Part of a small language model's weights.
Size: vocabulary 32768, 26.1M parameters.
Architecture: rotary positions, no biases in attention or MLP.
Training: a variant of Muon for these matrices, 7836 steps.
MLP neurons of a small language model. Each row is named by its layer, matrix (gate and up: input weights) and neuron, and shows model dimensions 208-303. Each number is 128 + 24 x the weight over its row's rms, rounded and kept within 0 to 255. A neuron's up and down rows have the sign that makes its largest values positive.
A block is one neuron, or neurons of one layer that tend to fire together. After each block is what it responds to, as a language model described it from the Wikipedia text at the highest values.

L4.gate388 [117 164 117 107 133 120 154 136 145 114 142 113  44 149 109  85 131 184 151  80 126 109 161 169 149 111 120 120 120 117 136 137  96 153 118 133 142 165 162 131 111 100 138 130 108  90 115 120 156 131 123 151 149 100 117 103 169 112 164 155 133 120 160 114 134 140 121 133 119 133 137 113 129 135 121 166 110 146 160 120  98 109  96 152 124 105 115 141 111 132  95 116  93 138 115 173]
L4.up388 [103 133 138 118 144 120 144  98 112 131  95 133 123 115 122 159 153 133 138 101 156 109 167 130 123 165 126 146 112  79 161 115 151 181 173 124 107 137 133 128 103  94  92 126 132 109 120 139 153 144 141 119 194 125  63 113 104 121 111 145 137 151 151 133  99 139  94 162 143 107 124  95 138 149 102 159 122 147 133 110 132 114 166 125 106 164  86  88 121 143 130 114 112 127 139 138]
Description: Relative pronouns that, which, who opening a clause right after a noun phrase, as in a career that began, a force which gives.

L3.gate11 [112  89 179  94 127 125 121 132 154 156 169 126 112 134 108 125  97 178 108 121 116 127 121 128 146 127 119 127 134  92 138 145 184 113 100 102 148 133 134 155 116 165 110 110 105 156 133 182 118 120 139 114 133 110 105  96 146 180 130 148 132 114  74 157 104  93 148 130 132 151 142 126 133 113  86 153 170 161 130 126 117 119  91 107 111 162 120 115 108 125 126 172  96 139 117 127]
L3.up11 [102 111 113 103 107 115 165 108 140 118 153 156 114 153  84 128 144  74 104 128 131 135 175 142 132 140 126 143 161 121 148 164  89 105 121 103 144 118 159 135 132 143 143 161 133 130 117 136 140 101 161 137 132 124 109 158 112 155 106 164 164  80 110 104  82  80 132 131  74 155 150 122 179  84 132 162 136 134 129  98 113 111 162  96 126 139 112 147 116 126 146 124 149 138 145 120]
L3.gate131 [132 110 121 145 142 151 123  51 137 140 131 158 119 146 155 136 148 113 111 119 147 156 140 134 167 142 105 153 112 157 124 134 131 119  60 121 125 127 138 128 118 153 163 143 111 159  90 101 141 123 108  81 139 158 150 108 138 150 152 139 159 143 111 126 153 148 157  78 103 144 140  97  90 119  97 124 101 158 157 160 132 132 163 118 157 142 131 155 130 135  83 133 102 103 102 116]
L3.up131 [133 113 134 114  95 116 154 126 121 144 117  94 140 156 141 134 133  94 172  99 100 135 151 148 118 152 150 108 117 124 133  91 116 142 117 154 121  70 134 147 114 151 108 123 143 139  97 149 159 113 148 155 149 160  93 112 119 126 102 160 131 146 159 141 153 152 126 156 113 130 131 135  27 116 115 111 128  70 112 119 136 133 131 141 110 151 127 113  87 114 173  97 136 142 154 134]
L3.gate139 [153 105  90 121 139 143  94 112 166 144 124  84 118 152 151 140 158 116 122 143 131 135 154 116 137 137 137  97 166 122 119 122 143 126 142 125 117 107 140 153 103 137 143 138 131 107 140 116 149 113 130 150 143 147 121 142  92 132 145 144 114 156 149 141 148 129 143 121 101 103 104 131 114 122 154 130 155 121 161 161  77 156 145 173 119 180 145 128 113 150 118  73 129 126 158 124]
L3.up139 [151  91 133 138 103 151 119 151 174 139 157 102 130 127  96 137 121 119 143 126 108 167 177 179 120 117 140 131 153 150 116 140  96 122 172 163 107 102 138 123 116 153 151 165 114 143 106 146 145 121 128 132 163  80 104 128 122 116  95  82 121 131 119 178 150 123 126 124 126 111 142 133 108  99 122 157 141 168 133 166 148 117 115 166 135 158 169 112 134 113  91 170 143 105 142 129]
L3.gate167 [152  96 123 142 144  97 171 143 167 116 119 152 146 134 158 114 114 158 127 127 100  88 132 151 140  75 112 109 132 141 141 136 127 138 109 127 170 158 102 176 122 125 135 154 144 134  99 132 148 102 156 144 106 148 174 120 104 117  84 133 114 105 104  73 135 168 168 147 100  91 110 163 168 123 107 133 130 139 151 146  94 100 115 151 151 139 165  65 131 157 126 163 152 110 157  92]
L3.up167 [123  71  93 140 130 164 149 133 166 129  87 160 104 121 156 118  98 166 118 134 120  96 197 106 141 137 121 160 138 158 162 130  94 140 115 141  96 153 126 152  98 161 125 146 135 108 118  83 159 137 123 149 141 140 106 138 147 128 109 101 158 148 150 105 105 136 136 182 173 145 126 145 162 110 125  80 108 121 152 149 133 135 143 129 127 149 124 135 147 129 149 131 147  96 128  89]
L3.gate178 [102 132 141 158 112 141  95 129 120 122 107 103 104 109  78 135  76 131  83 121 129 142 159 104 131 117 107  96 116 114 150 161 139 142 102 169 121 114 128 135 176 106 138 112  81 137 178 117 137 107 119 155 142 149 116 125  80 146 126  91 101 136  78 114  94 145 143 120 102 125 129 117 178 120 146 155 124 107 184 122 123 124 119 152 103 115 134 159 114  94 139 129 109 136 134 143]
L3.up178 [111 168 109 126 164 166 115 112 140 118 147 165 125 101 151 143 141 112 142 134 126 131 107 132 120 134 132 169 122 103 115 129 127  99 118  92 138  98 119 105 101 123 129 103 106 118 118 104 165 121 152 132 131 103 141 148 112  94 101 106 149 137  89 136 135 155 145 119  95 139 124  70  92 121 148 176 109 119 104  93 134 164 158 161 132 186 132 151 150 151 115 134 143 149 136 124]
L3.gate377 [123 129 182 116 118 108 129 149  79 125 187 179 131 155 102 125 102 152 160  94 126 137 133 157 104 146 109 111 125 148 135 163 145 121 134 150 141 155 103 130 105 131 135 182 124 103  91 155 123 120 122  86 101 170 122 121 169 153  98 118 134 144  92 126 133 143  92 140 103  92 114 155 142  84 157 109 137  79 133 119 130 111  94 100 144 117 136 165 128 121 137 169 155 134 139 116]
L3.up377 [116 120 103  99 124 153 140 105 151 116 169 147 138 121 116 120 135  95 118 158 117 123 121 130 110  98 112 123 118 142 107 103 129 149  91 104 148 156 151 107 181 106 115 145 137 155 111 151 113 105 150 122 129 132 151 127 110 145 131 106 147 158 115 102 159  96 137 155 128 118 107 126 112 135 113  82 186  84 138 173 139 103 126 151 150 156 146 112 107 106 144 107 112 154 178 150]
L3.gate388 [103  89 106 152 134 105 141 137 116 150 136 112 113 121 114 135 120 110 136 105 133 126  54 107  83  93 114 100 132 126 135 105 134 141 140 130 160 124 129 112 177 140 165 133 113 109 154 152 120 143 130 100 137 193 134 121 129 121 125 102  94 120 112 152 146 138 114 160 130 147 180 143 142 134 110 147 132 139 132 136 130 115 150 117 135  78 117  93  97 101 168 135 109 130 128  96]
L3.up388 [123 136 153 144 161 138 104 174 169 123 138 177 146 119 146 146 122 133  96 144 148 166 122  91 144 142  86 113  99 130 101 131 128 166 120  90 156 122 116 122 106 136 141  98 117 125  94 106 117 156 128 137 142 110 149 111 128 129 133 153 114 164 105 113 105 137 130 153 139 132 113 167 111 167 150 135 152 150 136 182 121 153 172 113  88 116 133 131 111 120 161 130 113 148 127 121]
L3.gate440 [173 140 165 136  79 148 145 118 138 104 119 144 116  83 138 116 174 117 128 117 143 134 130 129  72 142 111  95 136 123 174 130 175  70 104 125 185 102 150 129  68 135  98 106 144 159 118 131  96 130 125 145 152 130 116  86 100 115 111 130 157 154 155 115 140 133 137 104 126 138 129  81 107 177 124 143 153 117 105 104  91 104 141 130 120 116 125 127 131 148 106 160 117 130 127 123]
L3.up440 [149 142 130  86 150 180 165 111 131  93 112 143 112 157 117 131 135 119 180 130 101  87  97 115 105 124 137 129 105 150 111  92 135 116 155 130 145 112 114 108  89 110 147 135 115 141 113  78 125  70 125 159 134  93  73 118 165 166 102 138 170 147 155 109 153 140 104 141 122 105 136 110 141 111 121 149 136 104 141 120 161 123 106 111 114 134 121 111 153 141 107 136 137 159 156 145]
Description: Auxiliaries and relative pronouns that open a predicate right after a subject noun, pronoun or relative clause start, e.g. milk that had, which is, would have.

L4.gate245 [ 99 143 142 164 162  97 134  93 109 104 119 137 140 133 133 127 149 119 103 141 141 125 147 126 155 134 142 111  74 167 111 112 104 101 150  70 127  98 147 127 108 127 134 127 135  99 140 133 140 121 101 133 146  94 107  83 102 123  99  93 112 143 123 130 152 111 162 132 115 140 159 149 126 103 140 154 122 120 123 121 121 119 143 151 120 112  98 116 146 117  93 132 119 153 161 126]
L4.up245 [ 85 134 109 143 100 121 138 152 127  77  80  91 131 127 126 143 170  96 135 127 134 119 121 151 135 141 132  94  84 165  96 133 131 139 146 115  74 118 162 128 181 110 169 113 150 129 105 154 162  97  97 146  80 119 140 137  99 145 122 150 115 129 153 162 156  76 156 154 143 145 152 129 149 107 158 157 158 112 149 111 146 156 142 133 131 122  92 177 146 134 121 148 128 155 103 148]
Description: The main verb or its word-piece ending right after a subject or auxiliary, often taking an object next: pretends, view, hand over, became.

L5.gate22 [140 126 114 142 168 107 152 145 103 147 120 151  72  65 101 102 141 113  92  82 151 150 137  56 141 112 140  98 109 167  90  94 129 115 111 120 150  94  76 139 120 111 112  91 127  85 124 138  98 165 116 146 117 141 107 110 128 125  91 124 152 134  93 114  86 138 147 161  94  93 139 134 115 134 120 130 118 155 141 103 101 107 106 114 116 102 157 137 116 144 147 123  84  96 142 143]
L5.up22 [ 74 143 135 124 117 140 123 153  95 151 113 145  89 121 114 120 172 116 137 113 154  78 107 140 135 158 125 107 130 154  99 136 130 129 114 122 148 128 131 163 124 147 139  91 121 153 147 128 110 162 116  93 110 123 117 131 114 144 132 145 126 137  96 145  94  95 139 188 131 120 154 169  95 132 126  88 135 147 127 107 177 102 140 136 119  94 119 142 130 185 128 100 104  82 164 124]
L5.gate58 [112 157 145  74 126 130 146 132 145 123 125 134 111  97 127 120 151 141 102 145  87 108 151 111 139 105 127 125  81 144 124  71 102 170 143 129 159 108 144 153 144 145 139  92 131 134 117 159 103 122 108 178 118 132 102 108 173  71  91 133 143 103  98 141 127 151 101 124 170 122 153 140 112 114 124 136 138 149  99 129 140 136 145 170  97 144 125 119 157 113 144 145 130 120 185 143]
L5.up58 [168 152 125 136 109 153 126 129 141 136  99 121 133  87 111 154 123 114 154  93 137 109 154 133 137 147 140 147  94 106 176 139 115  99 126 120 146 101 115 129 155 103 107 108 152  78 126 152 119 182  94  75 108 152  95  85 163 163 134 152 130 149 163 108 102 147 109 152 156 123 100 158 183 132  91 142 132 139 107 126  89 128  67 166 136 121 115 169  98 134 111 133 116 118 139 140]
L5.gate168 [122 128 121  88 147 133 152  87 115 134 126 111 136 137  86 110 150  85 119 114 121 147 126 165 145 116 131 162 120 123 137  91 100 136 137  94 124 136 132 111 112 120 173 102 155 110 105 151  72 113 133 146 105 143 116 106 138 115 118  93 137 156  86 132 154  81 110  91 142 121  92 162 116 144 117 116 152 123 130 153 123 117 154 145 128 117 139 108 160 116 109 122 150 131 131 102]
L5.up168 [158 131 113 121 124 120  95 110 133 115 120 146 122 108 149 139 139 150 176 114  91 133 133 134 110 136 124 111 114 130  92 113 173 125 143 114 121 109 118 153 126 101 184  85 144 122 163 159 148 170 152 146  94 133 119 115 142 128 101 176 160 173 128 143 171 161 134 163 109 115 119 134 164 144  71 105 124 132  66 136 152 154 154 131 158  89 147  83 147  98 137 151 116 138 128 128]
L5.gate245 [154 135 120 159 132 164 167 139  70 117  79 167 137 135 104  95 157 146 162 126 144  99 136 148 154 164 103 127 129 131 140  95 115 122 151  97  88 118 126 148 122 122 129  97 112 128 140 148 121 128 129 141 134 108  88 100 115 133 139 124 147 142 112 109  86 117  98  93 107  86 108 131 102  98 115 135 141  92 143  69 140 149  86 105 124 118 136 117 108  99  84 111 155  85 112 134]
L5.up245 [130 102  67 134 131 195 156 123 117 133 122 154 143 115 164 111 128 127 161 131 130  67 128 130 114 111 137 118 147 128 122 117 131 151 168 135 111 129 132 157 125 127 150 182 115 152 124  83 131  93 139  99 126 128  86 124 115  99  93 160 126 134  80 148 122 115 139 164  94 122 104 173  80 144 128 132 137 130 135 131 117 125  89  94 121 113 151  84 110 128 137 136 111  92 141 142]
L5.gate388 [103 128 126 111 132 136 120 126 117 135 130 131 147 112  94 143 149 112 155 125 148 121 163 162 111  90  96 121 160 140 164 114  77  87 107 133 161 127 133 134 110 134 117 149 132 133 122 138  99  94 104 121 161 130  81  61  95 160 126 113 139 113 129 148 107 116 122 148 130 113 142 142 138 137 130 151 136 135 114  95 115 121 119  97 152 142 119 126 150 153 149 117 117 145 143 123]
L5.up388 [ 86  82 132 131 153 150 186 105 130 125 114 112  72 137 147 170 111 128 136 109 134 111 111 114 150 107 139 129 127 103  85 107  97 138 120 153  74 120 120 126 160 126 142 164 116 132 126 140 119 116 138 126 100 135 121 141 122 104 145 101 103 124 102 171 115 140 140 100 128 122 107 156 100 109 109  79 112  94 115 121 135 113 123 102 140 127 167 149  69 145 129 111 119 109  99 109]
L5.gate414 [139 104 178  88 167 172 145  88 137 149 140 163 137 111  94  94 168 112  90 138 143 114 110 130 123  91 107 143 103  80  95 147 135 108 137 101 142 123 137 150  99 141 148 122 155 119 138 145 143 120 116 162  90 100 105 126 125 107  87  87 158 151 129  89 113 175  98 132 170 112 120  97 162 134 153 110 138 144  98  93 172 153 168 143 180 129  78 120 149 181 118 123 149 136 156 137]
L5.up414 [141 120 123 161  80 178 153 124 104 142 148 148  94 101 127 132 100 144 123 122 133 116 134 166 159 114 157 151 174 105 136  99 142 113 130  77 138 120  53 144 111 144 121 100 160  94 144 136 145 146  77 136 129 163 115 113  87  85 101 131 123 120 127 170 134 130 155 108  85 137 135 117 126 135 102 125 118 102  88 124 127 170 107  91 104 152 104 103 147 101  91 153 122 157 112 105]
L5.gate429 [ 86  98  79  88 125 114 163 111  94 170 115 137 103 119  95 135 182 117 108 153 156 138 177 138 121 104 115 143 128 109 140 108 114 133  89 112 136 147 144 133 113 142 127 145 130 121 140 165 131 112 126 136 134 113 107 133 120 164 113 104 113 153  98 174 117  84 153 108 108  76 154  84 102  98 141 113 173 142 142 145 133 122 104  86 164 138 139 120  79 158 132 115 106 133 122  94]
L5.up429 [155 150 140 183 129 102 129 130 127 152 112 112 139 119 115 139 138 105 118 159 164 148 136 149 132 141 127 155  94 156 136 138 152 111 113 140 114 107 106 101 136 102  82 170 120 136 110  71 107 184 105 107 140 135 120 123 138 111 139 112 165 106 151  77 178 129 129 161 115 138 158 139 125  84 132 137 128 155 115 124 171 160 101 102 135 107 114 141 133  99 172 154  75 123 150 131]
L5.gate434 [ 80  62 118 120 165 125 140 136 119 133 160 151 194 122 128 109 152 120 113 132 146  96 117 107 150 139 119  72 166 159 133 136 105 172 146 171  96 122  90 180 105  84 101 168 125  91 142 148 137 157 112 128 125 148  83 113 120 151 113  85 103  90  58 134 109 120 171 104 109 129 118 125 142 105 198 103 138  92 164 147 161 113 161 122 151 140  99 115 136 100 138 110 134 140 131 127]
L5.up434 [141 131 139 145 100 110 119 151 108 113 113 122 138 142  87 122 122 138 136 143 141 124 136 137 154 114  59 141 106 147 150 136 134 139 161 116 127 138 111 121 124  97 132 159 158 134 153 144 128 128 128 126 162 142 112 141  96 123  96  70 129 125  67 138 121  86 155 125 139 101  97 155 160 115 129 116 120 153 143 143 106 115  81  69 157 126 133  93 110 134  52 104 152 108 142 117]
Description: Auxiliaries like had, has, have, was right after a subject, especially before a past participle: "after Jacobs had died", "Karr has represented".

L3.gate34 [134  95 115 150 109 112 138 115 111 129 127 131 151 106 123 150 121 131 115 155 148 158 154 124 116  93 126 134  96 119 116 160 106 144 154  96 146 165 104 158 149 166 165 150  98 138 140  93 124  87 100 117 132 138 114 149 146 124 143 153 135 128 123 128 143 142 137 165 115 105 109 106 144  78 114 161 112 138 132 125 117 168 132 152 149 121 165 107 121  94 110 152 113 124 146 131]
L3.up34 [ 82 163 148 134 157 146  70 161 149  86 118 139 115 115 131 154 148 152 189 130 120 116 109 141 119 127  90 122 110 127  89 143 177 169 156  97 143 142  56 154 121 141 140 129 125 131 161  89 124 106 137 108 146 151 129  89 147 183 132 127 143 119 172 145 134 137 122 130 139 107 102 144 145 147 133 119 100 189 159  95 133 130 126 113 171 125  98 120 119 103 135 150 107 162 125 138]
L3.gate91 [115 128 121 114 127 109 138 125 115 111 173 146 103  92 116 122 103 115 170 206 148 128 129  83 126 130 149 118 128 106 184 122  97 129 150 159 139 125 105 110 132 110 117 110  84 115  99 179 136 166 105 130 117 137 158 102 151  98 101 118 140 128 108 108 138 122 148 129 123 108 116 137 119 103 125 128 135 136 112 147 129 122  98  72 116 120 159 159 130 133 130 124 125 120 124  97]
L3.up91 [121 122 143 142 123 136 153 131 109  89 128 142 135  96 152 138 142 122 117 123 124 146 118 124 163 132 103  97 110 118 106 112 159 150 113 109 135  95 167 147  93 134 131 152 111 150 120 127 115 106 131 173 134 171 149 165 138 112 140 117 130 183 165 144 145 149 103 137 117  96  96 138 122 144 141 146 141 139 151 125 102 136 110 151 147 155 141 150  83 108 117  94 160 116 140 179]
L3.gate182 [130 101  69 156 170 142 143 130 150 112 156 131 157 118 116 110 126 156 140 174 154  86 137 107 110 168 114 107 124 122 114 134 137 134 142 122 129 129  78 148 104 128 148 107  95 101 175 162 178 109 110 137 113 126 136  98 109 106  90 144 137  95 140 114  91 101 146 125  85 100 139 102 109 148 155 133  91 168 178 115 137 153  91 124 154 103 154 127 142  98  99  96 148 163 173  89]
L3.up182 [ 97  95  94 123 115 134 133 134 135 150 114 129  90  90 127 152 116 112 161 143 139 132 141 128  52 175 171 107 138 106 126 113  94 133 132 137 128 141 144 158  82 120 132 156 113 110 152 128 166  91 122 159 137 120 116  87  84 145 109 125 127 122 131 110 137 136 157 103 130 127 165 106 124  96 150 139  95 133 121 113 101 125 147 135 131 131 140 109 114 151  71 102 119 177 120 117]
L3.gate185 [134 126 153 119 120  93 118  89 165 111  85 126 122 120 160 121 141 174 122  96 112 124 154 128 125 124 140 100 128 153 146  81 136 141 149  95 146 156 148 165 129 135 135 145 159 124 103 129 146 120 136  71 144 115 164 175 134 136  96 111 114 110 124 118 134 116 148 128 117 135 146 139 162 125 135 147 150 163 128 137 147 119 103 137 131 123 147 143 119 123  75 153 100 132  95 107]
L3.up185 [111 160 115 130 128 120 109 125 169 111 127 116 134 101  97 126 108 132 112 153 109 160 118 152 115 115 116 131 111 142  87 144  93 103  92 130 136 122 167 171  89 126 108 129 112 167 124 170 109 137  86 141 119 123 119 163 101  93 117 138 107 149  96 120 109 137 127  73 136 146 108  94 102 175 109 131 136  98  99 116 119 139  84  93  94 141 151 113 144 120 115 134  93 138 137 106]
L3.gate197 [ 95 118 114 145 121 171 100 169 141 118 139 104 131 113  75 118 159 144 137 110 125 154 128 139 127 139 153  94  66 160 129  90 111 151 151 148  97 181 114 142 134  86 158 136 144 100 115 155 131 100 108 106 118 111 136  91 136 154  62 124 132 102 168 131 134 104 124 182 125 122 177 126 113 138 163 139 138 138 121  70 124  97  99 175 125  99 142 132 121 150 102 144 127 155 135 117]
L3.up197 [ 95 132 108 119 142 104 143 102 127  79 131 155 192 104 124 109 147 166 109 119 115 132 133  84 127 133 155 129 131 130 157 127 112 134 154 177 106 137  86 140 111 149 115 113 131  83  93 108 114 122 114 128  90 138 150 119 143  74  63 118 128 122 157 161  98 129 144 146  84 177 147 138 182 137  83 111  77 114 102 140 122 141 138 127 101 143 117  88 119 116 113 119 123 125 169 166]
L3.gate291 [128 110 133 121 122 126 124 124  99 117 136 141 110 109 129 155 123 126 152 148 122 124 145 127 158 161 171 146  87 155  79 167 174 125  97 115 120 174 126 123 135 136  93 108 113 126 162  88 103  92 148 130 113  92  99 104 122 118 143 112 142 141  74 157 162 184 104 126 126  85 138 148 127  97 148 107  63 124 110 151 126  96 105 123 131  96 133 118 138 102 156 112 106 184 146  75]
L3.up291 [125 190 162 114  89 123 126 153 135 168 171 163  93 145 104 136 122 135  96 148 139 122 149 125  90 116 114 101 138 160 150 165 153 161 128 126 138 162 108 136  99 111 139 162 119 160 100 122 137  97 160 112 159 131 129 140 140 140 135 101  95 135 117 154 127 152 179 140 134 136  86 137 166  61 134 148 109 150 111 132 102 179 140 135 131 141 122 101 149  79  95 131 107 133 151 137]
L3.gate369 [150 131 153 143 147 133 146  90 128 160 139 163 127  97 169 136 150 133 208 121 126 150 161 130 119 134 124 190 104 124 187 131 110 137 148 147 135 121 107 139 113 116 126 134 149 147 118 116 121 104 114  79 117 103 117 123 112  95  81 114 101 143 128 142 102 178 165  83 116  90 174 153 121  93 119 118 127 117  99 137 121 128  92 112 132 111  98 148 103 163 119 122 110 131 149 118]
L3.up369 [ 72 133 148 105 155 154 151 113 134  92 112 161 136 140 115 141 112 158 123 145 159 133 138 134  81 164 146 146 155 134 161 113  93 159  50 112 106 126 138 144 136  71 112 123 119 136 123 107 129 106 126 152 121 180 117 111  99 137  87 116 138 131  72 146  90 170 152 157 125 132 160 195 132 115 141 101  97 110 114 108  80 139 115 117 127 107 144 130 130  95 111 129 157 137 144  65]
L3.gate370 [143 163 106 115 125 127 167 168 122 183 146 137 121 111 151  86 123  62 122 168 171 123 110  81 107 119 149 134 116 124 161  94 133 120 112 130 104 115 148 134 141 118 143 149 132 142 114 134 120  88 142 128 147 137 138 104 126 132 105 132 135 137 128 120 136 126 128  72 146 157 100 122 143 111  94 140  89 131  91 100 101 161  68 124 139  97 119 161  81  84 104 107  96 139 150 105]
L3.up370 [150 103 117 134 166 167  97 129 123 129 142 141  87 131 197 123 178 176 103 179  97 145 143 134 106 130 138 158 102 150 143 111 114 141 154  79 113 147 118 127 115 114 141  84 128 127 184 125 124  94  97 132 101 130 110 144 120 150 163 105  96 145 123 104 131 116 164 108 124 128  74 115 152 180 173 122 146 132 140 135 173 111 123 152 168 126 107 129 116 136 124 104 101 131 158 117]
Description: Main verbs or verb endings just after a person subject in plot or biography narration, such as pretends, took refuge, calls it, marches.

L5.gate16 [104 101  87 140  82 148 128 126 132 131 124 120  93 100 120 157 119  93 116  96 122  89 122  90 137 139 134  85 107 161 107 136 148 133 131 124 116 128 111 139 152 110 187 149 180  84 134 108 158 109 148 139 160  62 145 138 110  66  89 130 127  97 104 108 167 135 179 139 104 144 137 126  97 150 147 140 112 163 117 161 154 139 115 118  86 123 168 133 147  94 121  74 114 103 142  94]
L5.up16 [112 122 112 126 127 133 115 125  75 151 128 141 124 112 126 131 107  99 152 114 105 125 124 106 126 137  95 122 135 122 143 142 108 136 123 130 113 145  93 162 146 155 164 143 168  92 137 124 122 141 144  95 111 104 111  81 133  83 142 153 105 144  70 130 166 169 135 119 129 126  79 136 174  83 136 143 152 159 111 115 102 104 114 160  90 156 164 134 110 153 124  91 130 138 155  97]
L5.gate30 [125 149 103 153 175 165 105 108 156 109 151 178 117 132 139  95 169 130 143 142 181 109 161 146 104 145  79 125  95 121 118 132 143 145 116 121 141 164 128 133 128 144 110 114 110 140 130 143 177 109 113 140 136 105  94  95  67 147 142 129 124 146 154 103 108 104 186 122 134  96 104 106  94 156 126 130 132 179 168  88 137 121 135 137 107 127 124 133 161 106 102 169 148 147 114 147]
L5.up30 [101 108 103 115 122 132 142 122 155 141  91 134 135  75  66  96 179  76 118 160  72 143 163 117 116 132  92 158  99 106 140 138 145 127 112 124 115 113 124 109 107 177 123 105 156 129 120 120 133 115 132 124 130 120  94 127  99 198 131 135 131 129 127 126 146 104 166 118 114 152 149 109  86 121 131 133 143 145 177 166 157 132 167 131 147 164 110 151 188 131 121 124 120 157 131 147]
L5.gate207 [128  94 115 120 136 133  76 166 100 134 105 157 121 115  99 110 134 179 109 119 134 145 104  95 134 146 135 180  91 140 157 103 141 140 149 130 139 132 144 130 124 101 152 144 101 145 126  96 123 121 134 104 209 120 150 144 130 113 162 164 120 122 127 139 144 105  96 123 146 151  92 166  77 113 126 151 121 121 115 166 163 122 147 116 163 138 137 139 138 132 113 128 119 130 116 159]
L5.up207 [151 130 181 192 152 115 106 166 150 142 116 119 155 119  95 156 108 128 129 139 169 133 140 152 187 143 125 124 120 144 104  81 111 112 113 129 108 109 159 132 109 114 137 141 122 141 153  92 130 152  86 103 160 131 123 114 109 116 171 113 123  96 110 139 123 136 117 112 118 124  97 162 103  96  79 150  99 124 105 131 138 144 125 132 134 140  95 179 149 175  94 128 144  69 108 145]
L5.gate210 [ 89 157 101 140 126 110 132 139 139 130 115 102 138 100 111 128 162 120 112  96 111 143 142 124 139 138 158 132  92 115 130 130  82  95 141 171 140 150 150 139 122 137  76  63 135 143  96 107 164  81 136 121 129 130 129  92 107 121  93 139 138 150 194 143 149 167 175 154 131  73 111 142 123 103 132 135 152 113 143 122 127 154 149 132 156  95 184 122  91 148 116 141  93  79 105 123]
L5.up210 [103 149 159 127 117 129 163  95 143 134 166 142 127 107 119  90 120 145 104  75 124 128 121 155 154 143 105 135 132 118 185 106  99 142 136 121  89  89 147 116  80 135 150 131 118 148 111 149 113 117  95 132 137 104  97 108 133 152  98 136 115 122 132 122 100 143 140  94  89 100  99 138 144 132 150 127 119 157 158 137 133 142 150  95  99 136  96 110 109 157  85 131 163 151 196 103]
L5.gate215 [ 84 132 125 133 135 168 139 127 109  90 169 126 106 101 120  94 138 136  94 120 159 155 103 138 118 167 148 111  83 103 128 130 153 107 119 141 157 155 115 162 140 103 110  94 141  82 149 142 185  99 126 134 108 118 104 153 104 121 126 104  93 126 106 124  92 158 109 147 141 135 114 165  81  89 133 180 118  97 139 106 139 113 118 105 119 103 127 102 143 144 114 115 137 142  97 126]
L5.up215 [ 75 181 134 138 171 146 130  98 163 117 104 111 127 116 115 114 100 153 105 106 126 143 145 128 121 150 164 117 112 124 201 130 135 119 138 149 150 113  98 140 117 169 133 122 163 135 172 156 201  68 102 131 130 164 148 155 110 134 112 129  98 133 115 113 148 209 117 133  80 136 179 139 157 133 160 124 107 104 164 120 121 144 120 137 168 151 131 121 133 137 104 119 160  77 139 126]
L5.gate309 [119 131 140 166 140 128 144 113  89 143 107 133 118  90  80 103 157 153  71 116 159 124 136 123 130 165 123  93 129 154 142 125 111 144 146 130 113 104 113 142 100 117 115  87 109  76  98 143 107 124 110 134 137 131 139 109 115 144  71 119  98 105 148 126 143 140 173  93 103  74 144 135 115  86 159 144 122 151 182 109 108 136 120 145 121 131 136  94 112 102 123 119 144 132 113  97]
L5.up309 [113 122 131 145 142 134 132 116 148 147 114 112 128  96 105 135 150 100  91 151 117 158 153 118 126 147 147 137 129 164 124 139 134  89 167 138 143 126 117 110 146 116 142  79 110 101 109 140 138 112 114 116 147  94 136 134 118 133  66 123 118 118 113 116 112 152 138 113 127 154 121 175 133 103 134 170 109 120 124  69 116 153 139 114 135 109 116  76  98 117 100 127 121 129 157 137]
L5.gate310 [109 142 107 116 147 158 108 143 134 137 137 103  98 101 119 120 173 103 131 172 124 139 134 139 138 133 114 120  99 113 125 162 109 105  93 162 153 124 103 127 164 135 131 108 113  96 126 131 132 140  85 135  80 112 170 141 102 121 104 114 133 140 112 117  85 113 114 125 112  92 134 106 164  86 152 171 132 143 143 108 137 104 106 147 127 121  73 125 101  99 114 148 132 101 148 142]
L5.up310 [155 147 119 112 107 114 155 133 133 149 123 123 141  94 130 128 169 118 134 141 101 158  80 132 138 137 125 120 134  94 130 140 121  95  87 126 137 102 128 149 117 136 172 128 100 107 141 178 121 142 104 134 116  90 116 149 135 159  79 143 120  88 157 112 107  86 140 165 122 149 121 112 112 138 137 142 137 125 146  67 159 108 129 155 148 138 113 127  99 120 103 160 113  98 132 129]
L5.gate333 [161 144 146 146 106 110  87 159 168 160  98 148 174 110 128 129 138 175 130  96 109 118 125 161 145 196  99 161 116 152 159  95 110 115 150 145 127 114 126 160 103  84  91 110 124 124 111 153 140  99 130 134 143  77 120 139 131 114 132 116 104 111 160 146 134 119 137 100  49 151 107 137 146 156 110 162 123 124 151 111 115 188 133 139 144 114 115 142  93 119 109 137 116  77 141 115]
L5.up333 [132 112 105 139 125 142 138 133  74  98  89 101 112 116  99 152 119 112 134  96 149  94 136 176 107 159 179 160 147 138 132 123 163 114 180  61 116 166 100 122 117 141 133 100 121 118 163 137 161 113 147 147 120 123 151 155 118 131 120 165  96 133 142  85 156 115 123 162 120 184  97 168 168 105  92 161 150 167 124 106 141 128 120 110 175 118 144 154 169 100 114 117 142 135 158 118]
Description: Main verbs that take a direct object, often the final piece of a split word, just after the subject, e.g. chronicles, shoves, deemed, described.